Weights of a small GPT-style language model, trained from scratch on English Wikipedia: RMSNorm before each block.
MLP neurons of a small language model. Each row is named by its layer, matrix (gate and up: input weights) and neuron, and shows model dimensions 64-255. Each number is 500 + 25 x the weight over its row's rms, rounded and kept within 0 to 999. Numbers have three digits each. A neuron's up and down rows have the sign that makes its largest values positive.
Before each neuron's rows, "fires after" lists the tokens most often just before its 100 highest values on Wikipedia text that the model never trained on.

fires after: " C", "c", " c", "C", " cl", "s"
L9.gate2010:482543537485471502464489490479517536526508527498489472497469501520470501537468494498467484474488489480495515471541492538505529514490527469494524531477515474467512513511478460471491500500519447501497498561487505474503496477513522497467489489503496490452522459478523490500545501526463462482481527510483496472505479479495487518533448494490464511524522547501529532440531491479537483497459517558486498546462476485499520481500524514430476504511537542529515530494477506522479510497501515469464468506524494474482537526545500512473502467496497488499464510492541467563477511483526477530
L9.up2010:513496472501526448517519465505465477516524505560518531487539525492482509539492476486468517491506544508518498507497457464520517496500474509505489490450519539521496487510498469561517504486489494486549522497500491477543474483547501487489467502507489528528506500566489485532492489519530486516459519507506518486546570503534529501526479549525492492514534522512475492485506459501522513478463512496510473490491509513519518509481457527473470468500475526534520450479486541495527495499529489497527498478506499458495505517509458533502483558516515501491483539473533494484473443523495510465

fires after: " (", " \"", "s", "-", " S", "es"
L9.gate936:469526497473530496472517513498512519529458525482502471496510498501528521504504496503459528511468493541524507485508481491541522519497519510495535467477508484459504499471502479477497520518537451506523500511524516543514521504484561489411504498489464476530520485532529519523492502514537496490542508529538448504482530449507416459498516480521468500518495484479500519505509527496508475504520448514512492528519526491462488491524489502463546516504483525484499510513524524529475536481459530482480528543493480497506529488460478509510518530434523528515477524503485513481514511507456488518
L9.up936:486506504495486471487502489473472500534473498523498514535506493518496555466533519546488523486489531499540466473477531493540480518525469534546476485477489475509500474452511500495517527499502468462524491475505552470531505500538500529512459503466502514533514469518506503533506456491502487506496499523499493524479506478468496511511554491489472547524482486502492454452493482523501461458528502488509487431512459515498485484491501528497476516536520474498487511468498510485512531528509436570507483483450498502476478501492465509523516529493487501486518498501479495500486488521490534491

fires after: " of", " with", " for", " in", " a"
L9.gate1694:521484476523515508509534540473497525458473497518487520476488513476476524462503527545513513478509513578518517473533477493522537486482531492448493468488515544498484490496508497506444550497541508537479481534505507499522486501545497503495495485484516452504485502529445490500489491520523479496466499461521450506505505490491506525522465531515498440471496479525521472537512506459503498526484500482491524543538487505497485454501494476505466535555474534493520464498508494482503474517484506534543506494487499503460540530483491485494531547495514508503457505469522468441518493484526520494
L9.up1694:533495534542471476459457551489485503488476541487472502517488493525466482527538547466463524468462476475505510460477493528469471437499528529538484516489526536499502467511516527519506480504490454497486469523475499513472469503509446478478534518488505471482496519541517545480498519512483501477513516524447514524494516489501505482521535502458527481474464490542522509504519475469514464468493495470495554487494514495502565508529492530521508544528469480524517520538502481491489484508507517489529507484504527428501520524520508487473481534517464485492471538476514476546490500453487531497

fires after: "al", "l", " Al", "lu", "val", "r"
L9.gate1756:474562545488512431511476527478493546483488496497513501451515474510529491492530496497486495458502530538464501523537502483505523476479491526525514473534433489506514517451499515520501524543551496542452493474458461527502470495516509517505508496487517477505467491507501457490525526526506508526505506510488483477512499461507491476505524498538500487478463476488512499481525525513564504518532509502474481445480489454489524479510519512522548497528518503525502471461509557473425488534493512476503468492523504509490502498498481526500510494470499547523538500505498484510490500505493483502
L9.up1756:509473517536533465512480517528504453519475467508527505493538541507528475471472475511511470490482507530474531498489468472514522495461520475551516487529494473525498495467528527478500535486503529499454472483505536490463505503528508505498543519510457491499531456513536483517523453494500506514482474457476499513490513480469486479509501491533488506475469505474501485520488462492484492511528519447510481494480481471486541477512497487521455504508489449503454456500487537473530478496468474508508502513496469517456508467487476509460559560489450512540510481543503541491534516465464486413

fires after: " A", " in", "A", " on", "In", " a"
L5.gate1807:516494483507518468523507527498537492449483499495484518455473477487492494489580492485504521465459537570521480499530512539494461522497498456514498475492513529488500502490525537506487510501511522482515538469493540491497552483420480510514472515501521497501531488504530501497467490531524505484491488487513551511533522516517500521530487470490488521503501459516531512530495484529496476487496474505505522509486472489479546503523470465506534532460489521491493512500520511468465488519474512473501529569480510539471509550468499502489464493540499518497507506518501518491502525450443514555
L5.up1807:466512514483513466483499484481505518488507502509498509488516451444473515495487520495453511443534512531487522515503481520498493484512503480521518520502496505476493464498500518505487521500497493465516524516465495512513482508513477474479484530511505498487523467497484506485497514543513444480506472487496502501520488443494487509521534459516493504485489488524529512480460511549476539489407499477453494514446479436467521501505483508512536532487495475461481520537487537506450516515490499520481542496532492515494493549489477478465477537520458494495499507512518477493529494455510528507

fires after: "A", "C", "N", "M", "T"
L5.gate1065:483534505504479514509506470531478477502484498501516506449492507447517475517524490513477508460534522543502516530515505501518511470534505458491537479516469486511506501474487544511497494465503543468489513510498517522499525463475545510511548496530458479476471496490460483537475509487507531484482523466497484515485515532515437514509505497508491476554537493520496523561473507519461550503510461484496480485447530494459506479481485486486500545515499498517489510487523478471477508505514510478541520573469504553450534529461539471506486464488487470460478492521514508467477527478496531528
L5.up1065:526521511518488491521462484508447502515551533533525493481499551535484495504488481539506504538491501517499542486515441508491510491540551530500520525506512534494496519482507488532499507455500531495480484509522526469484451509488476541487488489493438476514453542522456534485481453489495490521484523516466472503504492466455506461506527482455441515490540513498507534482472494473532494493473531491481489475495510555521546509502475504491559521523450490481453549516466530470471490492468476495528482514517500493502522461470543516529526466513506510509512497520512498527518492483488488521

fires after: " ", "-", " re", " sp", " c"
L5.gate1475:489490500503539496442490539541497534500483504507495508483495493530530491516520501488521433487484509519459495529485494514466471498521459512527499530517498473517478492487485539534526472520539526484481505472487503491491482490505547531493543508500526530489499458449499509493498451567504480497522463520529491503508509490508481521453484544473494492463541537543516451494529452475491501493553495530527469474475532492466535487523522494510481521538477442530498522500515509495463516503531514508455514519514477474523530519487501490507521502546471504487514479499470493495478528501527520519
L5.up1475:454518503527542493497522486513522540504525503460501507498474547537489435497511517510499477486493521521479482523500492503472501498501477456514522484525502486521507514466488541457530462550476524494501485482482479475498465430519516460478506504485472506462503505433510542485508508529546502541477477550530491513509454466498453538476462492477446512485513534502516492484549496481492464485503443535525499516471501502490478498499481502484510506486461497529533524466513515500512549501529539479465537500528531473510536501480484493475535473532506531543496514464478466509510527512515510491

fires after: "s", "c", "al", " S", "-", "S"
L9.gate1424:505492524508514475512465512479489512473481509561456492513529465516480476499474504474517531432440529534528539499497515484505486458541503503486483503476470498522513506496509527538498493502551448508513519456489505471462482488510509550507511533524510516511492456460495444494449450498533519496481510508499536525495494511497515517497524479473491470529524466521477491527490499466514483503490456508530470513463521514470525483497500493497479517482527516496509482511485489446470531527508493477476526479479535457433528513471472502512485506482503524483446478465462443484506437487543518524
L9.up1424:520485455547494457453517550472477469549476506470520485516475490495498484567516494523459516503499511507485514481499469543527476478473522507530498496478501522474499514472487486546519499517508476489464452519473495477478502448496539528473494528505497503480481514497511483446531439509483525459544491514436492499540527503512501517497480531474500507525456512455489499495472484488465487488452492473462451470519511512487487473479506494497495474498519473510522506473511509518509519506495459498504489498519459454530536502491508533473466468518472548466481492532495457502525500488502507504

fires after: " the", "See", " no", " ", " is"
L5.gate241:510503470486520490486552488486463483472528514494489498467524485500462512438503490493495493529495532484502507497471463528442512548488485455534474463430495521475493461478482515510477480522480505511504527516543514503516501485476547523521489536509465501453499528487548538518468482458468505489483478522483455509482509499500520494504493524482522526568495521500521468489509516483500470479487484472507504491516519461461509489527527468516553529529480469494446492504500493515479496482485503477544496526442532506495494559504496529478523521547476520440483457492501505455463486495480486500
L5.up241:474469488512548508468476493477513485505529501533527505489472486502520471452494486477477500480471516539494454521446521490502522486480472431516555494486519502506530488486480475506499502507527457534523546497494473486488521536483461501498497531522468511463522470496477489481503536486522508528523552468469498524512492492545544474462492522482515488529464492506548494452496507519507486505473511492493431484568527521501468489448475507536458509508488551506532471479500510508486528497481500517517492488467483536489570494494457521531492521520478517470526462517496496513508508524505486523

fires after: " A", "A", " O", "M", "d", "ver"
L5.gate1201:511522499470532486491456515509514482514530533541535489499485562434528499511510488464560542498472504513501510526513528490495506512472479498533508455493497489478501539519484492518507499525462521483490481484505475495432522488509484490501512494473465476531516528513522502489475476519522501470486494470527537529486457513526502485501505466537471484476521429507491493542516531491553477512525479519462491517520493513487488499544528498477500491490500521509552483539508516523506482552509503493464461488523466482488509486468500499500501490463511497511492486488513542525500521491438478531
L5.up1201:472535542492552461498512480506494502547548477501483479484484510493485513501507481535473501512549453516512460527538514485513488531482526477503509485469521507553470499485509507528461462514502480488465503511487470479493553488472510501464539519494442482567479494526483465523453492534504457498510503534514506493502516489503534487486496481505476485505524485469500520460449466474499516546516502457468476526519492473469479491475517502496540506449491505501471489503474488493467491479493506484480491491450486469478442457530536507447527504489517535430490477464557515479489493492477499512

fires after: " ", " re", " the"
L5.gate193:478535519512513490551529522504505501528486544502516496481482485564475477523466483527471494500442527474483507526506454517560483512482497506486500525499524502495484476467501523522513518452492531530499480522484479544535519550503524526535466487467505502528495479485552495516550533524485471504516494495490494525527473520456480542517506520500432521517506542469441437478522503521507493498533497512501512461521501517476525485549534482475494470505545516522514518498530500484517432466494499488529525518464489493489513500492515504498505482527490515471480487512525534529482487530489476515
L5.up193:478549530474498490484514507470507504472530530511534498505502535480550430491461478510512509519471503496512520512478464487499530486473522494531505500493467490509524560491514506506553507492508508527488448539481520499528508547489514545429515479465484465523478496450517532487522519492500443527481502502488520488516475515489469519467516480508484499474512510473524475535511516546505473476503497527520493498458451498489496493528484535523456527527480503493484485468546477494512525496469525515509498472516504494496518479490472524519524449499461512476499539504543553551498499508475482552

fires after: " re", " Re", " de", " De"
L9.gate222:558490482521517450506563535536522548507450506523472503497494511521492534519475485526466553467512506535490458490512488494545487514489508474487535526510526519522449491485479499491497507511505502504476479503475491551525494507509505539466488507516511475502518472540509495500486468500512448463507485477514477474494510498520508514509470513472515492497497510510472505495576505480553516465501478497501461514492491486525523501501557502460517470408474536495504495507524524506474477550485523455509515521542494524460512513492503518469492491491520491468472469477486503504502546502475449513
L9.up222:490498429501500503494531497497490519531487549512500471501492534492505490525498466501517561480510530483524501452501514494508518504542475492518451502472528505552485522533508517561513485510496550505501501501478544469513497480514484440489482535479489534496497505492510519497502510486464469450455475484519490489519537526539490496488502510513508483481511465498471515486511458475530517469528504543553509519503488516499501542514490520545499527519510458501458479526485473528538492443524462451490504507538500464462510482550483498541449483518498483497505510507498514441467511499494511482

fires after: " ", "p", " S", " so"
L5.gate1445:497472549488492468491489525437481518528532477546481522478482525491490487515494493478547481526495527473505537497476471509466504480529523506510460507523518467513518496527533477509508554498435492529474479457488554551533507512472496504481477487494474484502521532515495529463479518478499476526519542507489512529508467494501508461536508502489466473462511508475494503490507513533469491474410491518505507521498509518489520513511526529490491511501532515491481490441487509522556569482459469521487488485497526538480484469547487498469515493473503489532449461489477530469522499503481501539
L5.up1445:493478503506473478434505540483504512518484500463472524492490512482472516488499529515477463493490492458553523509521463516530479515546511498475547502520510462515512502539488533506522500459473507523468464508512487511527506539477513523510494529549497501503506468461522486493517539522466454482464498491467494514520471499473552496472548519453437475481523495510515463525492510506509542477503504505515526484517462519486512510509543499496516491489518496491490512480492458546492469486504511507502510509490549469519482491449497475461493480523543514503469520527506464506521512491457502499

fires after: "M", "A", "B", "cc", "J"
L5.gate388:427521537490539478488498497531514499455546529486489519456516551487454503477522436511463528502507509510483539481533504521498517550508499456550474480528503482525504494545495535515489495503483554501532499488557472448539515521492512505494472472504457468513525494522455494550499479504546505504503495512505482452525505494505513549515506532481510500459523511522530493532526478477497526498522483479506515528473528489469502541516465513503515489506495480527485480534510507479451525497536568528497554476475513480533535465464492477505501518484455486496527508489489479489497483452493526503
L5.up388:480529442479549486475483492511505486510490536515515483508496548531539513518504508491461507454440535508514477553495481505509477507491498519524499509467479530511528510475496476540519530527549502508484449475478479459519474483513469487440529503472484460543519494505487459502500449500517434463490463502489496490556509476500470507498512521484528531502490473498469533507501490526488504530505525559505472489473507473451516500470508507507466513498485498495520505520521535494510532483473492499514533522516460501505482527495543508523528485537475498533564518518495521512563495504466482490

fires after: "o", " p", " P", "k"
L9.gate1154:496529495484492512526470449494543518518467513489470493487485496491511483528481526492496499464508528551516503504536478492506515504521516503526487526512489484525517466524499501480471483529500512496507479544465472476468501513499434490433484514488528479458537485491504508491529516490477497530493555463471491501538523481491489503478514438477502472541471515454520479521504486503494520467471477529525520513535512456477508479520506499495487521518480552475485507522509486465525538509487432460489516528513486436504478517536503501510480502532468531521471537494517491510505502514512527481
L9.up1154:526525511531483500534513523493511474516495525480500496525512525552478528506466451475481517495483497504474523530497488528492478501544466460475484531511513500499518457517457454490437490495507513519535500525524470491484544510527498472532519520476467520473502508506517481549517519501479512469502504551515509487488475510499485480432475501537494490494474480465525496505522501540489493542468512513533563516515532521504519465510546478468483504502514468501480453475431478507508499499487520507483449488508535494480510489464499508507517527513475507518528517509432515499478523463514510529

fires after: " ", " (", "p", " co"
L5.gate854:516463507508528508469449511495490499492493497516496453502509498516521507541506502505486520506501516523515542495499463498538470482466497514504461554527511547471501498467478523529526515482462481484514516484495520475519492539458500522496526538535503511489499479488481556549530501476550461542516513466498518506521471544499461505505528559446494493440513454490468489464502489498449519496517517481514474543517547495477511495487474478461495527558482480506457507509492501529542501531477496535503496487480506477549469482498501523472501469518502497508483485507478509547479499483501505468
L5.up854:523526509513495498500523466480508501494538531487472486484469538502505511501473488455496504516503514457524480484484486479514508469546512510463504520533541470520536465485460497497478506527503497535476497489504495501483450487485526486485452497503499499538504501474448506518496517489509478544521506529491485522469508462478501547501538453457491481512482515479492498473497518538492479541476512510521559517551497506489507485516480516474507507444513466476473500479512474479478478457476541453469540439499541488503491505463439475489484484460543463495484526487474486503489457512493483496

fires after: " S", " C", " V", "s", " Con", "ff"
L9.gate1877:494502523539475539466507493508519518482464480470470503500499563512519481533447492500480485510474522504474552545490492498499472518516524517472492482544499504491512498505490499547459492472557453497488515498512487513463478500500515543483516500506484506464532457484535528523513539492510497473479513500493504467508523502501456490521450485485457520522507496517474495516531475536504482523443474501459467493490539503469512470508499523471509532479494503489527496482475527481516562486522465464506545486533477505470506518528505543496503490498508455473482532503473550490528521483512525516
L9.up1877:507500442489455448488487548497455497520473505548476527544490533546519483507479512519477529501465492484475458464520514481494489501504518511448540544482500435520499519484527526491528498482491483499523470475498477514585509485507505459482507479489482507531502503480457486485565468506537504490492476520508497492489480525469541501495479503469489456521485473494516480487504538487528503497509493537483544436481475503489479531453486505511507528480502469515508491457507520492524505495485473510534469499473531498482489502457479473520506525479502440492481493513516516491530465496503467475

fires after: " was", " is", " were", " are", " "
L5.gate1045:513525471534520544519540525494499505510512478482484484469477496511520510476504532500539525527522442511482523486442509492503515474488519489544499470495526498486464495533489519491475520483487518481501480506500502505496480496502501470475551510494517537501560508477458491510490503497563489466533482466534509468482541479490455476472440527501508543515470498499513516553507516565485465517513509533486497492583506528498543490521570527516505458507516514521464508507504527513532532465511510498469508475538520490516536526534510487508474482502487528484494482502534490484537527491520485498
L5.up1045:474509488464477527490486492476496489565500500506493480498517516526483509489497540499497527526469467508489455532501499528463490484467517434539528471481491486495490505517487497501467501470547517474585530490500530461518525529477524486497492535516455476455537500545524518538525524503501532499461538502491517505502514486482459508437507457518452465557501536501501500504479463498518508527488494495477491488511516496490504437432499527496497508491519527524494526546543445541529468476480477456492507468490481498517539543507532486477500513501486510500498456510507484522498496488478518488

fires after: " p", " a", "p", "s", " in"
L9.gate690:504523534484527518471514455446478501482474512502513506535515498553509503523476511504468521491522476551516542463472512484507496512519503481506487487483502515473489452526493538533479525489478528495545461551522554499525453450503519493435493505519518473521496513526500476476522464561489517525483445473537499510506554513499479520452503511552484468484493470472513533528487493516525451528486540473499481472490547493487492462517511527501476481512507507512465463527515501450531489524470484521540498458498516504463539502480483499479492497477534506480549500484500490462518494455506490498
L9.up690:460506480503496471522498501483541467481493528520481501533505499507498507498516487497499512450487489522487522504547499459513520505506513507518553507474500505471483449518509540513515547506511508490526473496511500495524464488524483489500484461500497507528489506520460552520487509548475487510511490509493489497476498478437471492500507505489473492541500513520448519527512520530510528521473512484486510463545522513490495512480507502487471535516558508451527488458468534542464488555538487493529527471539510458549547495514532550469513509512431520520539510488475509505499500497501430476

fires after: " the", " The", "The", " who", " \"", "\n"
L5.gate1060:501491516535477481485480486519504501506484465561499491542518514537499476496525495531461497482521522556479459483514516541530549527491501515479527495497456493534501551482480547530491500511473561471502525500478475523554515463519499484500505491482558493569474494515452502467491485535507482520531498491527496490537499549483484509494537468503525469501456482485467477511495470511501457510507521502498468487497494492512435510513468531529538495485513496477462504458472502526531514500543512481498517505460530484513494480463521470496520534511517498495495436507505516502479501519464495489
L5.up1060:512511554512527498511468501494484501478442523483509488486522508491470548490468495528497495487497503445528510528469445448503519514498502463476504489538545487452495482535508519516492528506501489500499517498484492529526504498529526443501505513493501527504510490516549497539484494498472484498463479492497481488484508497497500546506470528496547555550524524512496452503513490481483485449498448438490496510502504486523465463514531533468477490471521452487487478493534491479521510488560495497502495492491487506463510498496463538465554528509499458489487491479480473463485498501477513554

fires after: "A", "M", "C", " champion"
L5.gate227:493485481507476464505481502559518477502489503540493512502544508495516493497535509486525509522459508516479523496546523496503482496454481473485521467494492503523525485455521499530504463518484549504466499515547531452509516520489488523516518502491497528484503527485535519521485538505543471534522515529503551481493564495519508480450494489504494477460466490499498538525483471491510519511468489529500469477482506534434514470489472510507521510528485514498482498567505489507509491537491525499479497507509483488468538458475508452527515488470549505476514453467515498486489532544538504538
L5.up227:489494543501466503528490509501479468498518501489497507466446493460483507514482490492499497502489464489525504554498458520488528526477471492502483462493482491484466505533499535497501484486499477489509476472494497484465456484465495542496498528460456495503511474497445488515484460443504466516499507473498514545534504521536519495477569506564479525545479496483510503531473512472518501464479522478499503479539536480507465469545506499494492521480533516483461521524458504469508518474523459417485447473497487476467524535508507508473498525484487484520446509520504504506484441540490477497

fires after: "c", " ex", "ff", " c"
L9.gate390:513507522535538478457483537490492521491494469553515507518530527497491488505480519487485516491510553484471484498493477528517490496491513514500531507507505480486511529477505500514526512475517486478516514564525521475505471474515482501466493514445487489468507511489496494521488486487504501527490509561491501510533485467444452553531510472521498502518542490536449446496504513520490494520454456509536475545460492515516513465432467497498479523504474492499501523544484535511491502499499491495521513514488503488472499553498497530517485481491502511470484542547467462541506540530465521456
L9.up390:505517496477499512483487488534463493485456491534492485483477483513478547478483498522514500464466524497516534505545486472510446503512501470517438511511485476507485458501513501504450539494524491538473485483496444492557489525505517461504524462487481474486519476520495531536498507520529459516505505485512518530512504546514510458505468521502495495483493484483453535569514495465532496517515521515479481497470511519469526536475482496533494509491526511500483505524486498534523506532517489473480546456472522464498483487499474508507493513510507489480463531456493452483471480493471445479

fires after: " In", "In", " in", " 19", " ", " November"
L5.gate1292:494494548508518527500460490470495515509475494492510501480480473487487456498512480523496472510466511525522480494470513523473470510535513505500508524481447530499531512469451514535489495489487512574534492484512528508492516538485509543488521505456430467478482527515529511508508463527477513497515536479508460484525481503484499517519487514520458479524541492527487483443451494499504490510532473462489491511520539472501503520502470525469495502495515487501544505474458504521527501474502480496508462485504476486490495503513476471478510446482536483524495529500568453518542505525511519454
L5.up1292:499517482524514511443452514459503458502519452507516491523500503498518526527521467490479462492459531546514497500534529485474490525486486523490485503458488504468489526512499475462475507494514520511459506536528496485487500498530500512541531508459480507512527517512502551500492481492494484518517506523506515477543455509518543523476534542482484453460485454537517512497508509482544494462432508457513515500545489502499514452465509478531536502457504476480487523518527551495481494529507523458485505513512495515498526506491463508524495467452498496512483521500507475496516502482504469486

fires after: " the", " well", " 19", " from", " g"
L5.gate622:495529547496492500500522528484516451470487491506459531482473455459498460534488458467493431499512474532478546461538518511480452490444527487457494509490498499510501510469507524512478504468486517515529498513450510518481527534545474512491472507490505492496504510489501488516547526493522487536505443512483464457526520497480471456479490474487507494535517504437467461483491495495545468541448504471463478521462495483484483538478530481516487502499519502549507519493516497447488504492482504491471506469478499509500505502504545502517512518460501527470501478475546490490505508527503523524
L5.up622:530476512499485545498535529472534490524474522435485546502468429505453490526471499497496473479520484487488475507548480529454457508507498491447495544538506474513510461510528522511491504485483475484499516511466499527465565529475487477496478501476477507547514539487525469465507477537463503487466522497473505506523526507517480467514532461439524514518545516449488491486492498499494510511472491510515479510517487498506510524498548473556486493490482494519475491471486467436490501494465467530492543472508502501472498491462508516516530514496526516464513513478485513503487532555432534510

fires after: "al", " Al", "o", "s", "ul"
L9.gate338:481501465504515514503545508494524471458462480523492491479520520530510444552484496506476528503442550477500531536481504493497500484511520525490532504495466506498517502480482523502496517519513488437505477474462497523497475507488505573496478502482508501504527480501442477536504479561539476544481552511459475445529539517495508469481494479483487507508486511446532462511503497465503505483535512461498487512476525468483505481540515505523536541490482512460485498495517534490451508499531521446484493453501490524470523485458518505517509500457500498506473497476499512488539507502527479514
L9.up338:539499531519538506479506503511414511482455475483490470538494456515480481531492485532483474505481489499448526507478513538493462477515511498479504503501487490483501487466496513548508488525521519511489520525556522527488469490479488542479511505475487523511486508480478511491547480498479498529467518507463517494476521520491513475452502540474506519491520472480502450535481500541561490480529507488486486439476485480521484443473498532497496561521483506439489503513541516478496454516487483490490471492521520473494508488513459514455484521526511494530494498521502533494497566515486498505

fires after: " ", "c", " c", " h", "as"
L9.gate1324:511520503479492521471500494477530553475477480533481493501528526484490505503509488469485462489514505520515479521508477554484505538483481520510514546499493488448526501445463496502433497478513506489478492473503503477506498480489515517437453517523508491504516497543489493499495486444490478540528492494576507480507541508448472486502468580487559508487531530505471479494520472539475502501499478498480452542504550509466509484509500450455457497522531526498492479497523464525498500461489519531477508524479489519484522531503502507512451477487513513463510456514488478481525541523492488517
L9.up1324:504485484479501492496515504484468496482465491505529519516502503519471511532456495512478507464541489529551521557445539525511512526474472524546447491495457477509534465480507479466499519499490502534477492537527517477560532506549482498516520542465487514476468472492472513470498509473505463515521473449543501487512541503503493451516521503489481480519537517489534488526517489520508450476454496469475507521473509502458494507538513517523456511484478511524532452506498503499527502535485497522499477488495519498504522505495491506497520504547503506539471552503477466447460501509533480484

fires after: " P", " p", "P", "p", " Sp", " pa"
L9.gate111:513546488512495468498506460490552517498524503474502531506495493467470499523497488498487527462526486510472508472509529507532504469480499494516507553492519554425543455449493514541470489492479498490524462513489509457504466484540502438482515493494498498478491506497525519448479539540518530492494475499468496467473523486499482548556471484501499532479507508484478487534479488491471477536507474487504469521504498523483491479497474517487455529502475529520503481501489513542500517545529485442509498516531487428502547505520502497469478479499453531525503455507485520478491509498497538508
L9.up111:464485507479507519505496485493486482543494509467492537539497515520497479511486449509439532542512476502489508503495516518540477455510495512515492505501482477492521493524555476506467490470492558532543514483520481498542501491510464433515490536533533504514495495555475521489499494502489511523450544524500472478506503511484510500476496536501534506488460454493498480509485496554497475444528526502502451518556518499489492479519491516512496533507499475536512513470499480437544529510511507532475544490454490498469453512477491504542466514450484522490504523507536516478479505507479486482

fires after: " re", " Re", " de", "il", "er", "-"
L9.gate650:500533435500488466507485497496545520502470507502521511475498491511500493519482524463498497479482534513515460462495478514519476512440431498506507506500474518522515495473472536482516510538524508524487469519470523526505485486461473563462473505465465504488526503520495500476509500528540477531500467527532519472506490494485492518497509496486501484504485491510456518500526527529556533517511531441512496487493499540490536459499496507482500519473538552504453495517536454507502481489498525503475490496473498500453479527489486507437497512505518518489519486485481501474504530473528471506
L9.up650:544522464499539551510501505443499500543496541490476484466468517519497526499480517526491444451514522536461551501500553501519500514493485491480501476524532513487504500524520518487525534509504520480535459532558521510518458476507548511502536510485502501506476512513484458528520470477482482478498498516520501520506492507464518483480474522506538468506522495497485503489558474463529471464501500515463519472477532513529498537490481496477526508490523465477500514506463522523519454511522532499487521525516508457504442531533488505491491498470488511500505461539516492483514482503541500500

fires after: "A", " University", " S", "P", " College", " A"
L5.gate1003:518487497458460548517514479483502508531507473499497524558470505482498482514488485465493528457500544489469506554528518464487495490530482517548490455490499480501510475473489460508521468515505477534495465495498498520509523523514479563504465471469507494486506477527455489548500516486490539490471539517510490521499494461499500510507496458518509509465528504501471508534497532488528501472497490495495499534448533506484505500470548555547477538554482513479450495546507508528461543504524496486527484534500473485489537471464498501504443513475495501487518451514514504461520518485514511524
L5.up1003:488506521491501531502538488476500526540467504529531470498514478526460481548489490498484445505502495515506459506506476460502507469463522501483504473459448522497497542499480516463478515525530479486512526526509507535470506467502485547461545499475458505495489531462478503485504488511449486522512545478530512517436538481515473467507509498529461483490478499494479502546489527526496514500480499481495477507514462479501543531470500541471521487498486479482530485495508540505546490524540487512486487512496494535454494518520540502486570502537490483478503438517511513514503487486472530494

fires after: " in", " of", " 19", " from", " University", "ad"
L5.gate1831:518519535518463491480492490461512500485497495520500497516508481483503492515473469442498511477538464505495532474513509471447477505489531511570510503515525509510505543484532507489462480494542492518533480488488527524493514545482492509463522497530463481506478482476522469485559484499550527529487547488518515474512493485417520483509478516496476487517531507508489494505475466471505494483517471470500500442500501466467507521515482524513495489507503452525487528522480520502511539459524434554482497508509498539512478483536507481491494541506553485460483486518508488506478507509511509500
L5.up1831:481485490494490514501506482482523462556472492550487496520539476474528520553482514525492575518513502532483502478586523476521501474488500514507508507536459521497458484485486511491422532512519492459487526509510502504498465527513535492499470519502532487484525498506519494555501514503525497470489511511501484511491516484523512456466502483437548494468516498424503494499487511517499506500514487489527508492500490497529483472475563479491520500505499520511520500530535542474507498545527525515499499503531466523474475498523472459510512532460492526462519475501482516484498492510479465491

fires after: " the", " The", "ed", " Mi"
L5.gate149:456493492530461520526488471525493497499515478523489506513502505497486491463501550506535489534487471522497451497475506464480507525497488523486492517475534538502529551468462544517524444530482526495519508489518507514533517459507509434530475483470540499529494516521474532556516519494496481482514558461522517519521515506513461481530517506544495493528507515503459518474493450549509498489489512477508491524473541519487514510513526548495488469511464516494526517441465530481538552514470469478503484476461523491499502504508507496449503509506475452517523498529477519516511517509511478483
L5.up149:501489534488508545541479496524532488475463527492444525489507489469556486487503504480513471491570489525519463468470478493471504514505531495507508522447510556522504535479493516516523509484522521495519523535464541526454542496490505497488504483493506522505480512555502489521488463508483468509511481476475563469511494515475496488491505555492497518562529525458501510468560473501510550502514512481448482506505519458482501470504533518475493514485480526524484501440524496471518534498491528507510495465507522514465529516495486525459517465527486483503486488510533482467506502490506483495

fires after: " ", " one", " c", " in", "ic"
L9.gate834:516535532527558456468474501541514530526497544523500505516514532511472539500510482525477549447517532532495485503499491553507455500505489495516512530500521504481485494490488543554483514458486495488505479527483498487534449490528522515515472494491492505480478486511502517517506524506495463501486546539526513495502534533527482517549467513501490503451494549504496491498510475526479529474507512497510510498486549506507520524511568434484519501485496498501456477508510567505483482489541474490520473502499508480489529547512486498482529474503485490466479505507494476466487515479509517505
L9.up834:515506529519479467488504488498491536509535509524534515482530484525489531477535468517461494488499480520515463467505478451472469490502506520557504478455466487510520520446491528473501540489521500512532485465454554510477488474502481508490502507492522506477473506481536532495450489479512479531485519515505547490484487491534434492514488524499528495488491519498504501491486505464482501455497465482487496504507521511535529522507486498484551517460579539446479446499515542524471530494475470498531474531522537498468459504530516476508478480501482506472492475492500467519501488478498525496